From a checkpoint of a small transformer trained on Wikipedia.
Architecture: rotary positions, biases.
MLP neurons of a small language model. Each row is named by its layer, matrix (down: output weights) and neuron, and shows model dimensions 357-484. Each number is 200 + 20 x the weight over its row's rms, rounded and kept within 0 to 999.
A block is one neuron, or neurons of one layer that tend to fire together. After each block is what it responds to, as a language model described it from the Wikipedia text at the highest values.

L7.down4074,190,221,196,194,199,193,187,210,201,183,194,196,227,184,197,173,189,224,234,193,187,207,186,181,184,196,208,197,145,238,186,204,215,185,206,186,189,228,203,190,191,215,230,208,217,225,216,205,227,210,143,181,213,174,173,184,199,187,210,177,209,173,195,201,193,195,194,215,210,200,210,185,213,180,225,165,174,201,180,227,241,223,189,249,182,188,209,216,196,181,176,215,211,228,210,191,232,192,190,219,169,208,233,218,180,181,235,200,209,235,193,222,200,180,235,202,200,192,209,205,191,201,181,198,205,172,188,212
Final tokens that complete a country or region name, such as Qata-r, Kyrgyz-stan, United States, Ivory Coast, Guatema-la, and Civil War.

L6.down67,183,196,208,177,155,168,149,183,179,203,188,168,193,190,206,205,189,204,195,221,181,209,181,186,224,192,188,219,190,199,217,214,204,164,179,200,205,226,225,203,212,172,208,190,197,190,239,187,210,181,220,207,209,206,176,227,203,205,209,229,180,178,197,199,211,220,223,199,203,213,184,242,220,200,213,166,208,179,199,206,197,203,181,197,212,202,162,222,203,214,223,189,181,197,182,247,225,222,192,224,230,193,201,204,202,215,234,209,189,210,179,214,195,191,192,192,190,176,224,194,184,228,233,215,220,171,207,207
L6.down2307,187,187,219,205,189,179,204,185,184,176,202,204,210,202,185,217,185,192,199,174,190,181,213,159,205,179,218,213,197,205,179,228,213,175,216,186,236,172,171,218,189,200,205,221,217,202,215,195,253,185,212,220,216,203,176,196,201,158,179,228,209,197,184,204,185,234,218,211,199,200,209,234,208,189,220,204,213,190,223,239,195,220,214,201,194,200,169,228,213,215,217,251,215,180,186,178,214,212,185,221,189,176,177,173,200,202,210,202,203,201,199,209,207,217,173,198,218,211,190,218,221,166,196,199,210,199,217,212
L6.down2589,180,202,208,140,219,221,188,177,180,199,201,213,229,189,200,230,197,173,221,155,195,231,200,195,210,193,185,201,190,204,194,197,215,182,207,183,228,210,204,187,194,161,157,191,170,197,216,229,256,223,168,185,190,172,191,189,208,160,200,206,208,199,219,213,233,206,175,180,183,192,219,196,204,177,204,222,198,179,192,238,229,228,209,211,202,241,175,202,185,235,193,224,218,192,158,211,222,190,207,233,210,189,216,193,169,199,227,181,200,201,183,218,236,236,218,210,208,206,193,214,204,216,192,239,225,201,203,221
L6.down2904,184,199,239,196,186,215,200,221,206,197,158,221,222,164,191,199,183,143,191,195,177,198,210,206,180,221,178,172,213,181,233,190,239,173,191,171,193,214,191,201,199,170,174,207,162,175,234,196,216,187,194,183,195,229,190,190,175,191,209,208,204,193,200,202,207,205,183,205,196,227,224,227,210,192,191,181,208,188,190,206,216,216,177,199,206,199,196,211,177,217,243,177,186,215,175,213,216,198,193,209,208,224,219,198,192,202,247,202,204,216,177,226,187,218,163,233,175,220,200,184,167,209,218,233,186,205,189,198
Final word-piece that completes a multi-token place name, usually a city or country, such as Bucha-rest, Kuwa-it, Shangh-ai, and New York or Papua New Guinea.

L2.down96,193,215,180,194,215,174,181,200,197,206,202,176,214,193,216,184,200,186,194,190,192,156,212,153,235,196,187,193,165,188,193,188,231,178,185,192,178,188,173,180,232,203,173,214,235,211,216,194,207,178,212,171,233,200,188,227,203,243,176,182,147,195,220,238,201,236,198,203,207,217,240,180,190,197,176,208,211,208,187,203,200,211,182,212,182,218,221,218,222,217,217,221,205,194,182,213,202,197,188,194,193,198,214,210,239,185,148,205,214,181,203,211,207,197,217,235,195,222,203,202,183,219,202,204,200,204,170,190
L2.down364,192,207,209,226,219,213,215,168,215,162,208,211,219,191,183,209,246,233,215,208,215,177,239,191,191,192,193,217,225,240,180,185,207,219,233,191,176,201,169,181,226,228,190,194,190,197,202,189,211,190,198,197,209,208,191,213,190,193,192,187,226,210,217,192,170,170,223,200,161,196,187,188,214,207,206,229,193,196,204,194,211,188,181,208,206,226,188,179,174,210,199,229,182,194,205,198,189,193,205,170,183,216,217,236,183,192,217,176,176,179,210,211,208,184,210,203,172,214,220,232,206,197,191,189,204,235,185,190
L2.down641,231,198,228,215,236,233,166,172,178,268,197,208,212,189,170,182,190,172,204,183,205,197,227,184,217,191,182,186,221,191,183,227,203,168,185,209,202,250,191,194,180,230,218,201,205,201,232,171,183,204,206,187,182,221,229,202,211,202,218,197,193,159,204,182,202,185,180,228,250,218,221,199,226,196,227,237,176,182,217,188,209,157,214,189,190,218,186,200,197,184,202,197,188,206,149,229,198,209,207,213,192,198,220,225,164,210,204,177,216,231,165,208,209,215,185,188,213,205,223,164,178,184,215,168,193,198,202,194
L2.down788,224,191,174,186,204,210,212,226,189,191,186,175,185,184,201,162,171,216,208,177,176,233,226,205,183,194,188,215,203,176,166,226,170,201,192,222,209,189,192,202,178,202,198,199,175,196,195,180,198,225,181,240,216,216,198,205,197,166,190,210,170,206,204,171,187,179,184,221,174,189,216,225,152,203,222,159,181,172,206,196,199,185,243,212,212,191,200,215,201,197,182,195,230,217,203,205,174,208,191,189,183,183,170,244,203,205,198,187,207,216,194,197,182,186,192,202,208,186,174,202,224,208,217,174,201,202,199,221
L2.down1156,191,235,203,181,178,211,198,257,191,203,175,202,204,205,180,188,199,191,176,221,224,189,210,194,183,194,211,206,149,203,180,219,211,179,232,243,197,211,176,204,197,184,224,228,173,212,201,183,240,182,217,211,207,189,214,205,199,207,232,234,240,192,170,218,189,199,166,193,200,200,226,212,186,207,164,203,201,193,217,185,188,200,215,188,233,207,201,214,170,180,183,210,239,193,192,226,172,165,193,196,182,219,172,217,162,210,177,162,232,187,217,209,176,214,172,180,216,189,213,183,200,211,214,208,216,192,185,198
L2.down1477,244,192,214,144,192,180,221,199,212,200,211,206,204,229,220,195,205,211,201,210,226,204,179,223,210,209,180,199,171,217,194,228,199,207,169,207,214,195,217,181,225,187,199,226,206,212,198,215,218,201,180,198,181,204,187,184,178,215,193,200,197,184,194,225,227,205,184,229,180,197,201,200,202,190,226,210,212,179,231,216,186,234,194,207,186,237,184,240,204,247,181,190,198,209,186,184,190,185,192,203,222,226,185,205,228,241,185,190,228,219,182,182,182,190,203,209,188,188,199,176,191,208,187,208,215,182,211,242
L2.down1860,201,188,191,189,208,183,172,216,165,226,217,198,202,200,217,168,195,187,187,165,188,192,178,177,232,216,199,205,175,231,198,220,219,224,198,187,213,196,212,233,191,225,206,176,170,203,169,197,201,200,208,177,217,211,203,203,185,191,217,239,212,201,206,208,193,194,190,184,216,230,188,202,186,190,219,198,212,215,185,181,188,183,214,206,159,162,208,210,193,221,199,197,200,223,215,207,207,210,217,233,193,187,207,183,211,208,184,172,215,197,214,190,222,212,152,200,183,202,180,178,216,162,202,158,188,202,197,183
L2.down2203,208,189,189,183,158,203,177,183,236,235,205,223,186,209,199,194,209,196,185,189,164,204,210,174,177,189,205,207,190,196,150,191,218,218,196,179,217,178,206,223,205,186,206,190,208,183,211,201,224,231,176,194,193,220,222,200,216,186,226,223,174,222,197,184,169,162,187,183,182,213,215,205,189,213,180,209,190,181,222,207,188,179,197,189,224,163,195,222,205,190,229,207,205,186,159,210,165,211,173,211,197,188,209,181,226,249,215,187,178,188,198,229,224,235,230,227,191,214,175,190,229,231,202,204,238,234,162,187
L2.down2556,221,228,184,178,200,222,211,234,240,225,223,212,229,200,202,214,224,157,213,192,176,218,237,208,197,201,205,176,203,224,197,220,226,231,198,204,220,212,212,197,200,201,227,194,186,220,186,196,163,215,183,213,220,170,201,194,180,210,160,197,163,208,201,221,191,223,230,193,199,223,222,240,208,171,208,205,205,196,206,234,171,202,209,222,191,199,207,220,211,219,203,216,215,182,207,207,217,188,180,214,206,216,229,199,200,197,205,185,179,230,195,213,194,196,188,199,214,177,189,195,190,207,200,225,208,169,202,203
L2.down2590,203,190,187,195,190,173,192,216,182,222,180,210,193,231,204,208,187,187,195,197,184,205,221,189,194,230,176,183,193,246,154,244,195,216,220,188,175,246,182,176,196,205,190,211,223,229,177,197,223,214,182,176,170,212,221,191,202,232,225,208,173,170,188,198,217,207,189,233,166,180,202,174,197,174,208,203,230,191,220,186,195,176,205,186,195,203,183,202,219,191,194,206,212,227,205,209,180,203,193,227,199,185,215,181,221,230,198,223,160,206,209,222,215,160,236,229,201,209,213,213,220,228,223,196,204,207,201,206
L2.down2656,228,218,201,212,205,191,175,222,199,157,220,210,165,221,193,181,197,212,193,194,219,209,215,207,166,211,205,188,196,200,165,223,180,237,219,174,187,190,174,209,193,221,216,193,216,201,152,197,211,206,180,193,251,179,199,184,204,200,171,178,193,195,191,200,229,213,212,165,209,216,236,194,228,199,198,226,196,138,200,218,204,200,222,167,214,198,196,181,217,207,183,167,193,219,177,176,228,171,188,201,190,178,222,226,229,210,206,190,183,230,231,182,217,209,217,177,225,167,223,209,227,211,197,232,218,204,189,228
L2.down2882,195,171,175,181,179,187,207,170,148,196,229,209,185,216,205,224,202,215,187,209,192,213,169,258,215,199,194,187,179,199,217,235,216,231,147,230,227,166,221,204,201,217,196,188,209,205,221,205,207,209,190,231,199,189,168,196,199,225,189,199,158,241,197,194,215,187,177,175,173,178,215,213,212,221,238,202,232,208,210,228,217,167,200,174,173,210,187,207,216,223,207,202,162,200,193,205,193,225,155,203,206,201,194,218,189,179,185,186,189,167,195,218,203,236,214,197,186,189,180,213,209,200,213,169,222,213,202,206
L2.down2939,228,175,193,195,198,196,235,184,219,183,190,215,183,208,207,179,199,213,249,196,189,213,167,211,240,196,181,198,188,198,227,217,202,183,189,204,210,193,190,198,194,179,190,222,203,189,216,199,194,242,197,225,193,213,204,203,201,207,216,200,207,208,219,201,166,157,150,195,171,167,217,186,189,190,201,191,216,171,189,200,186,221,209,204,208,182,220,194,204,250,183,176,218,256,202,180,198,213,156,201,210,221,227,193,217,177,173,170,178,227,191,209,180,195,178,187,167,188,200,182,198,206,211,203,154,223,197,219
L2.down2969,189,222,182,184,215,159,165,177,231,207,202,248,193,192,189,189,226,206,218,220,270,194,204,190,205,199,164,209,193,226,182,201,164,216,211,208,173,187,214,179,206,216,196,172,205,211,222,193,230,220,163,196,215,172,198,196,228,184,239,202,192,184,215,189,211,240,180,190,211,189,266,156,187,169,189,200,184,180,217,210,196,179,229,178,215,196,189,184,183,205,207,244,204,209,191,186,222,190,190,212,185,186,191,207,207,206,223,201,193,208,172,175,184,201,192,156,203,199,209,210,200,232,193,220,204,212,188,159
L2.down3477,217,212,208,209,213,198,208,219,183,191,176,205,200,196,200,189,224,184,173,222,201,222,197,187,208,166,156,250,199,220,194,225,209,188,186,198,192,195,204,194,159,193,229,228,209,174,177,158,188,207,231,211,226,198,209,231,229,170,213,188,225,183,202,223,171,213,203,197,179,221,220,181,203,215,163,234,158,216,196,188,211,219,200,210,215,197,203,201,215,217,178,220,245,220,243,200,187,194,203,202,169,208,176,191,217,216,169,192,209,205,189,209,219,195,213,203,208,185,196,171,201,211,196,230,177,178,152,210
L2.down3953,184,210,231,215,201,214,211,209,184,225,214,228,186,212,185,174,202,236,214,234,196,217,229,205,186,208,193,213,184,214,162,203,222,148,175,201,203,199,209,180,203,238,211,187,203,208,228,194,199,198,227,213,218,199,190,180,234,232,188,205,202,207,189,182,187,188,198,210,200,205,236,196,202,196,225,220,204,186,172,210,195,172,174,187,230,219,192,229,218,217,233,197,182,175,208,210,205,209,222,196,182,175,213,213,154,191,201,236,207,190,178,208,216,229,196,201,185,203,260,157,172,196,168,189,228,207,185,196
Fires on final word pieces that complete a verb, such as the t in don't or didn't and s/ed in seems, posed; also on colons after titles or field names in lists.

L7.down3367,195,179,207,207,224,193,192,223,213,191,176,205,159,176,182,178,208,202,202,210,207,254,208,196,236,177,202,178,192,194,192,121,186,207,209,204,221,173,229,219,198,208,224,164,211,238,179,222,195,236,161,184,171,185,208,179,212,202,218,212,192,187,217,165,212,175,205,167,204,200,184,206,207,196,199,218,172,203,244,179,187,232,194,197,196,161,204,216,209,202,207,204,226,215,216,230,190,192,223,219,204,198,208,214,195,185,197,243,210,188,227,179,200,200,181,197,186,167,221,174,211,209,191,200,215,184,129,232
Tokens right where a sentence's main content is about to follow: colons introducing lists or quotes, "only" after not/would, and main verbs such as states, argues, tracks.

L6.down966,233,162,196,189,202,214,201,186,229,209,218,224,235,205,214,185,197,172,163,209,182,197,258,218,192,184,207,186,176,219,232,200,237,172,216,237,203,172,189,172,200,197,225,202,204,213,192,179,214,197,182,188,201,200,236,215,182,192,199,192,179,215,236,202,194,205,185,195,200,232,229,188,209,170,185,226,190,174,197,176,177,217,174,203,209,212,189,189,202,227,216,229,180,219,227,232,208,178,204,219,201,202,203,198,225,228,187,240,182,165,212,194,207,227,193,171,182,169,189,216,201,168,188,171,217,188,186,209
L6.down1711,184,203,208,207,171,234,210,219,187,187,183,195,185,195,205,222,150,192,198,224,189,158,198,210,199,224,191,156,198,202,196,235,148,195,177,219,205,211,210,194,207,194,223,193,222,199,235,185,191,185,211,195,189,188,232,226,186,196,185,187,178,173,193,155,203,195,175,192,214,216,168,194,233,219,194,174,218,189,203,194,219,186,225,206,185,174,199,228,225,184,238,174,205,220,209,187,169,179,170,167,214,232,187,213,194,164,207,202,186,210,205,171,225,170,216,206,220,200,186,210,199,205,212,256,194,198,167,230
L6.down3295,208,242,176,218,164,188,197,216,201,203,195,203,219,194,233,229,186,182,209,202,195,209,234,207,179,183,171,197,223,171,173,185,180,207,219,213,209,192,195,214,216,193,215,175,212,202,175,201,209,174,174,196,191,194,215,216,217,188,170,196,205,203,173,192,192,189,225,214,225,215,217,198,196,191,223,188,186,183,224,200,191,176,176,215,219,160,191,206,238,223,215,205,187,206,218,197,196,197,180,192,199,196,174,236,231,192,205,197,203,209,192,197,203,172,168,158,200,201,232,195,232,207,173,179,205,180,187,166
L6.down3944,201,177,215,248,212,202,203,219,234,246,179,211,196,179,191,188,214,196,189,177,139,235,201,228,194,176,197,187,186,186,195,207,187,179,203,232,194,204,203,212,178,199,215,179,230,193,177,197,224,204,189,192,180,219,219,186,194,180,212,205,203,215,198,238,179,214,191,188,212,217,208,174,178,225,199,203,185,174,221,211,196,215,217,202,212,213,220,207,193,217,230,203,191,222,215,218,201,166,218,200,199,196,197,211,196,207,220,185,228,163,245,206,204,221,200,211,191,207,148,183,223,177,174,242,211,220,110,235
Delimiters ending a cell in discography lists and tables, such as the colon after a quoted song title or a pipe after a cell; also mid-word continuation pieces like la in revelation, cola, template.

L2.down580,207,232,212,204,190,181,172,171,222,206,189,190,195,204,189,232,218,173,196,216,200,187,206,176,187,208,164,172,214,227,198,186,210,217,215,182,197,228,190,181,166,195,214,188,205,186,202,194,225,199,194,212,196,190,214,219,210,187,236,243,180,209,233,204,178,200,201,177,200,195,209,200,256,200,215,208,220,188,171,246,193,234,197,188,164,184,203,215,196,241,187,191,194,170,197,185,168,186,211,207,212,185,196,195,196,178,212,181,208,239,192,193,232,174,226,204,201,167,159,168,181,206,204,214,209,198,228,215
L2.down896,179,203,190,210,189,172,197,192,201,207,172,189,206,203,217,206,234,174,174,203,187,215,215,224,201,219,170,186,165,188,191,215,169,209,211,220,186,230,185,177,205,156,208,176,213,228,184,214,203,184,230,206,206,185,172,197,228,184,180,198,174,210,227,201,207,155,211,202,183,173,202,228,208,210,187,189,188,248,198,182,206,208,217,213,200,228,191,218,197,209,184,164,180,184,209,183,170,165,188,196,204,180,184,184,232,179,181,194,166,201,211,178,188,169,207,205,184,177,204,200,156,212,225,185,163,230,210,220
L2.down1405,202,205,225,191,171,172,219,195,168,210,198,177,189,185,192,217,191,194,198,217,201,157,226,224,204,191,201,207,200,195,234,201,213,202,211,218,215,192,179,196,227,194,187,200,212,185,213,165,209,199,203,215,203,208,204,176,214,180,226,195,202,189,213,211,196,194,215,179,187,194,178,180,228,186,214,195,207,235,181,160,213,168,197,211,177,213,196,171,209,225,213,179,175,231,184,219,182,178,212,224,182,208,182,248,190,191,196,217,240,234,187,196,211,221,177,188,187,205,202,205,192,192,194,210,195,192,191,215
L2.down1560,197,214,176,188,228,181,194,231,196,196,225,236,213,200,194,198,201,198,210,233,194,189,190,221,197,232,155,171,195,222,196,151,199,196,240,175,188,196,189,214,168,241,204,214,206,214,189,203,228,215,179,193,225,211,264,187,151,196,165,190,214,203,215,195,218,195,192,220,200,206,195,206,201,206,174,226,199,204,210,197,213,209,221,200,239,202,205,207,180,241,193,226,209,200,195,174,200,196,195,215,164,206,191,233,159,206,230,181,229,215,177,171,204,228,209,192,196,191,169,168,207,200,197,235,224,163,211,191
L2.down1657,182,224,207,194,201,201,201,195,169,204,187,225,196,191,180,186,216,184,173,181,208,182,204,175,192,242,190,195,196,222,188,159,228,177,210,186,192,195,184,178,174,204,219,223,224,212,238,197,222,233,179,188,184,212,194,185,195,199,223,196,220,194,214,202,203,205,184,196,223,204,222,191,231,208,245,213,207,185,195,247,183,209,160,206,215,185,194,195,194,189,217,201,236,199,217,209,202,216,180,198,205,187,217,217,169,237,255,230,211,250,199,215,215,225,225,199,183,196,212,166,194,154,179,211,238,183,189,187
L2.down1731,177,195,221,194,195,180,176,217,216,216,202,201,177,196,181,166,229,195,221,181,219,189,201,211,213,167,223,210,189,227,201,164,227,181,147,191,217,192,197,204,180,217,227,196,224,207,194,154,160,194,175,209,179,200,221,196,206,208,197,180,232,197,206,210,216,214,217,235,205,174,212,210,181,231,223,229,158,218,206,222,192,228,193,181,212,183,204,211,208,212,214,149,225,233,185,175,194,224,167,169,210,185,192,160,218,197,194,206,232,234,188,205,199,166,214,237,206,202,179,176,195,194,169,197,227,228,214,196
L2.down2286,201,234,169,205,193,212,213,189,172,176,205,199,201,203,183,187,173,189,208,194,168,237,208,196,230,215,168,181,220,194,206,222,206,204,202,198,202,212,180,181,220,197,162,171,190,184,243,222,200,184,186,241,189,190,235,208,193,210,218,186,218,167,199,179,195,215,216,208,204,193,196,219,176,201,238,177,172,222,170,235,227,202,212,214,196,204,201,217,179,213,227,203,170,168,180,200,211,209,219,209,161,192,229,207,193,195,205,201,222,201,190,184,197,188,182,214,174,210,189,214,216,162,179,179,264,201,211,196
L2.down2667,206,198,220,219,184,153,231,208,177,207,191,195,174,221,212,239,176,181,228,186,217,190,187,175,175,211,187,242,208,198,246,218,211,176,199,233,190,210,220,227,191,187,213,180,184,190,213,196,151,194,222,219,219,208,180,191,193,194,213,214,214,202,193,205,219,216,170,199,181,208,210,210,195,192,214,212,234,172,188,198,219,204,219,158,196,231,205,204,207,205,217,192,193,190,202,209,228,242,209,199,164,201,170,205,217,185,190,173,214,212,220,192,168,226,190,208,187,169,203,187,209,212,231,214,191,207,201,209
L2.down2842,212,204,200,171,211,152,199,186,189,216,161,223,207,230,193,211,165,185,178,211,230,178,204,195,208,225,184,211,172,197,215,171,199,206,233,210,225,191,236,209,221,174,217,196,206,211,233,206,209,218,203,236,161,213,193,208,175,182,172,192,228,204,198,186,207,187,170,194,203,216,197,159,209,219,228,254,215,191,213,205,206,190,221,184,203,182,200,195,214,169,197,226,188,193,187,186,191,175,233,215,187,177,223,214,241,206,262,221,203,181,180,166,189,194,194,198,199,202,230,168,195,181,206,194,201,201,202,235
L2.down3200,167,206,216,166,195,226,218,219,217,216,237,218,198,173,185,193,223,203,204,172,200,145,214,214,237,217,177,182,191,216,168,256,184,223,204,198,209,193,236,233,183,243,172,169,204,206,219,194,194,235,218,186,227,234,193,187,216,157,209,233,184,229,175,192,193,221,188,198,239,167,241,212,204,170,198,215,199,178,207,197,163,172,170,209,190,174,180,203,214,222,210,216,166,179,205,191,179,218,187,232,166,196,167,194,209,233,225,182,212,229,182,182,214,230,140,191,213,186,196,182,183,184,220,178,198,241,168,230
L2.down3341,191,205,243,147,206,221,187,191,240,206,194,182,194,182,194,189,186,211,218,205,210,184,195,221,185,226,231,199,193,185,229,231,179,213,213,203,219,204,215,235,209,221,157,205,201,212,220,235,200,221,188,185,180,241,222,209,209,187,166,220,210,186,177,206,181,157,229,212,175,196,217,189,224,186,204,220,255,211,227,166,199,236,193,210,211,213,224,203,213,210,204,191,187,191,192,194,195,200,217,207,205,195,219,220,224,174,218,198,201,203,178,180,172,183,198,214,164,195,156,191,188,171,201,218,192,192,140,193
L2.down3490,202,235,208,184,197,195,199,204,192,205,218,210,197,212,200,227,181,184,209,191,218,220,199,261,235,183,220,201,205,167,198,180,201,242,212,216,169,179,247,153,207,193,190,253,199,188,217,217,208,210,212,207,197,215,238,226,242,167,221,228,241,164,233,169,217,199,224,229,182,178,243,212,224,211,165,211,189,256,223,257,197,217,178,197,222,212,183,200,183,195,165,213,193,230,202,222,226,213,206,237,181,182,193,191,180,220,213,194,228,231,217,183,196,177,194,198,184,224,208,203,218,225,197,165,214,180,212,215
L2.down3516,208,199,200,181,220,178,193,177,233,117,183,233,218,189,223,171,233,211,195,179,195,180,186,194,173,213,193,191,203,225,222,191,182,167,195,196,219,212,190,187,190,180,176,193,244,194,182,189,179,219,195,195,178,192,195,151,169,196,224,229,197,178,180,173,182,215,195,215,196,200,180,212,203,209,195,218,237,209,190,208,199,224,196,215,202,197,185,203,233,215,205,178,215,201,226,201,172,153,191,192,190,207,167,217,194,189,247,220,214,212,208,211,185,212,206,217,206,173,197,167,198,188,176,216,206,190,195,200
L2.down3730,216,189,214,214,194,204,170,203,215,252,184,201,171,178,196,229,193,239,183,178,253,208,207,208,214,215,153,201,224,193,172,167,180,212,242,217,170,207,222,172,213,206,184,190,218,194,204,180,192,214,229,238,221,205,170,170,201,197,236,209,147,215,249,209,177,175,210,177,209,180,228,213,200,205,235,190,194,180,183,234,193,189,216,213,211,169,185,203,198,191,187,225,179,201,199,213,205,201,209,145,198,193,203,187,199,176,221,216,204,240,214,224,189,173,176,205,191,181,200,162,178,206,201,199,215,196,238,235
L2.down3743,180,186,253,216,190,236,218,217,168,182,193,189,197,207,156,196,164,191,191,215,206,192,182,195,228,190,199,194,188,179,162,225,179,196,199,205,174,215,187,189,201,191,200,181,218,199,219,213,220,219,201,218,215,240,201,188,192,190,258,205,197,223,202,157,209,176,191,136,191,211,228,228,216,188,230,160,224,173,202,214,195,190,203,199,204,198,208,173,161,208,218,195,205,219,203,208,191,206,182,200,227,196,226,205,226,223,207,218,193,216,211,198,194,218,205,197,199,198,184,162,177,219,205,230,207,225,187,222
L2.down3765,207,187,182,194,201,203,206,208,181,204,229,207,214,189,177,188,165,218,221,194,237,208,182,208,184,177,209,230,183,183,217,190,232,221,174,214,166,212,196,189,210,206,216,192,196,176,249,195,187,180,199,178,169,196,194,187,178,183,148,224,201,182,207,180,177,220,199,176,209,213,195,171,214,197,221,196,168,210,214,223,229,217,204,213,221,217,199,211,225,221,168,190,216,223,196,187,199,243,179,162,215,215,209,186,191,219,192,190,236,238,188,225,181,199,210,237,229,211,193,198,209,188,190,226,200,204,222,201
Last sub-word piece that completes a word or fixed phrase, mostly place names like Beijing, Somalia, United States, also as in "as well as".